Weights of a small GPT-style language model, trained from scratch on English Wikipedia.
Architecture: RMSNorm before each block, rotary positions, no biases in attention or MLP, tied embeddings.
MLP neurons of a small language model. Each row is named by its layer, matrix (gate and up: input weights) and neuron, and shows model dimensions 48-143. Each number is 200 + 40 x the weight over its row's rms, rounded and kept within 0 to 999. A neuron's up and down rows have the sign that makes its largest values positive.
After each neuron's rows is what it responds to, as a language model described it from the Wikipedia text at the highest values.

L3.gate223,139,139,255,141,154,159,200,180,249,235,201,194,209,175,210,231,302,156,163,211,181,183,253,186,161,191,198,78,155,181,222,150,179,245,159,185,232,224,244,161,180,222,175,244,181,204,212,215,184,153,219,177,211,207,198,168,162,163,260,199,162,166,213,181,227,245,173,254,184,186,182,142,216,188,225,157,174,263,150,233,161,240,171,209,203,220,212,226,157,132,108,178,260,143,154,200
L3.up223,159,127,160,141,184,193,137,261,202,174,138,227,215,218,215,158,190,289,205,193,307,174,210,137,288,245,221,134,202,260,214,184,260,222,144,160,139,220,193,197,176,279,174,211,197,173,271,241,166,185,286,177,170,178,206,200,272,183,151,202,244,197,221,223,190,203,283,200,220,206,217,212,241,179,213,184,186,164,210,134,148,165,94,208,178,232,166,178,224,183,224,222,154,175,173,247
Description: Closing heading markers

L10.gate62,260,193,144,295,144,137,262,178,187,231,220,230,201,161,171,189,186,200,198,242,205,200,161,267,216,200,244,198,186,167,227,153,224,146,188,118,205,276,286,170,163,244,230,174,177,128,139,171,239,230,170,155,220,148,174,179,207,211,198,170,150,226,191,173,196,141,285,191,194,101,243,295,223,157,172,243,226,254,231,203,193,167,230,175,215,205,186,252,201,237,236,164,231,248,239,262
L10.up62,226,259,193,224,132,159,214,192,159,199,155,232,197,160,217,192,240,171,293,156,144,244,185,199,151,127,93,232,170,180,183,186,252,130,262,229,235,207,133,185,177,216,197,276,225,203,186,153,189,165,182,181,254,208,148,299,279,217,250,234,205,189,168,159,162,122,171,184,142,214,181,274,189,257,229,147,161,175,234,219,149,163,238,195,195,150,200,239,154,217,224,194,201,235,214,214
Description: Place-name completions

L3.gate241,242,188,195,224,179,109,187,199,210,212,250,195,252,161,173,142,185,107,174,218,190,232,165,180,139,231,253,214,225,170,276,229,269,191,200,183,276,231,196,224,249,209,281,190,163,227,251,247,234,163,202,63,259,181,176,153,178,151,151,254,230,241,167,174,229,191,208,230,154,202,234,224,229,200,198,196,269,226,237,226,169,241,141,256,184,197,166,136,152,204,153,176,259,244,179,217
L3.up241,290,183,251,217,239,196,189,164,214,208,209,204,182,258,202,207,256,213,213,185,227,253,213,244,229,144,216,229,184,142,257,196,214,207,200,255,177,200,139,161,274,304,152,144,245,224,159,239,183,183,246,199,207,176,211,203,218,243,207,163,144,155,281,225,258,142,133,150,211,149,215,207,178,215,185,229,226,234,238,168,206,202,190,232,143,241,268,143,154,199,174,183,154,155,169,202
Description: Word pieces, countries, against

L10.gate197,136,162,279,195,196,199,165,262,240,150,227,104,223,212,158,198,197,179,199,150,178,255,232,224,223,192,250,251,193,197,237,165,183,263,166,214,162,157,192,180,235,226,233,162,191,187,233,243,213,173,196,195,171,296,171,262,163,244,152,264,249,156,180,179,167,162,186,236,135,253,143,204,145,180,168,191,292,210,222,210,107,277,178,240,225,213,218,196,216,212,229,227,248,230,186,172
L10.up197,200,166,182,269,227,217,243,220,187,168,195,173,198,199,218,206,221,168,150,256,100,222,251,167,273,275,216,230,149,163,263,180,224,198,233,210,198,244,187,217,200,244,244,126,199,190,186,301,228,190,213,244,211,265,223,179,221,181,228,247,145,235,223,169,180,200,161,226,229,248,229,206,139,206,99,143,194,214,158,231,171,212,219,175,159,207,185,247,139,258,161,281,217,190,216,193
Description: Heading closers and "val" pieces

L5.gate192,187,146,193,182,173,190,254,234,192,157,240,234,102,145,151,205,193,168,192,165,206,183,165,262,201,188,227,208,188,231,227,283,162,150,232,215,246,140,164,222,158,176,250,237,177,236,249,189,210,100,210,149,220,169,146,163,212,197,133,210,212,229,209,156,283,224,185,202,270,196,260,259,232,151,169,226,235,183,240,152,106,205,150,149,178,175,140,232,225,175,202,150,223,223,171,166
L5.up192,221,150,203,201,199,217,203,188,154,236,148,205,135,171,161,136,203,195,146,211,231,192,177,201,234,195,234,253,186,168,227,240,224,135,212,139,268,239,240,216,229,234,231,217,155,211,242,216,250,203,293,234,199,162,225,318,231,188,174,244,164,203,187,174,256,187,211,152,218,189,276,172,199,192,231,246,175,158,256,165,203,177,229,213,133,183,167,255,178,185,176,265,200,168,198,121
Description: Mid-word subword fragments

L5.gate79,291,210,88,159,175,192,147,169,190,236,192,217,278,200,205,148,244,156,108,189,184,190,242,229,164,252,201,228,243,215,169,205,172,149,278,213,238,206,203,270,183,210,216,187,126,204,147,206,222,230,251,201,224,137,182,203,181,257,179,278,155,183,193,161,189,224,238,163,111,233,157,180,220,207,207,166,228,156,160,182,187,202,260,145,179,179,222,256,185,199,159,233,275,188,124,209
L5.up79,229,296,191,214,125,141,197,208,271,149,222,216,206,176,155,217,210,312,199,121,129,226,233,189,228,212,201,148,203,226,241,165,143,210,212,133,189,218,147,185,179,236,117,297,210,212,194,219,232,149,204,221,198,168,205,238,119,213,234,214,296,250,198,251,200,216,221,157,177,257,152,224,217,184,293,147,219,198,226,180,184,223,216,213,220,178,151,250,193,144,222,140,145,193,166,158
Description: Section and paragraph endings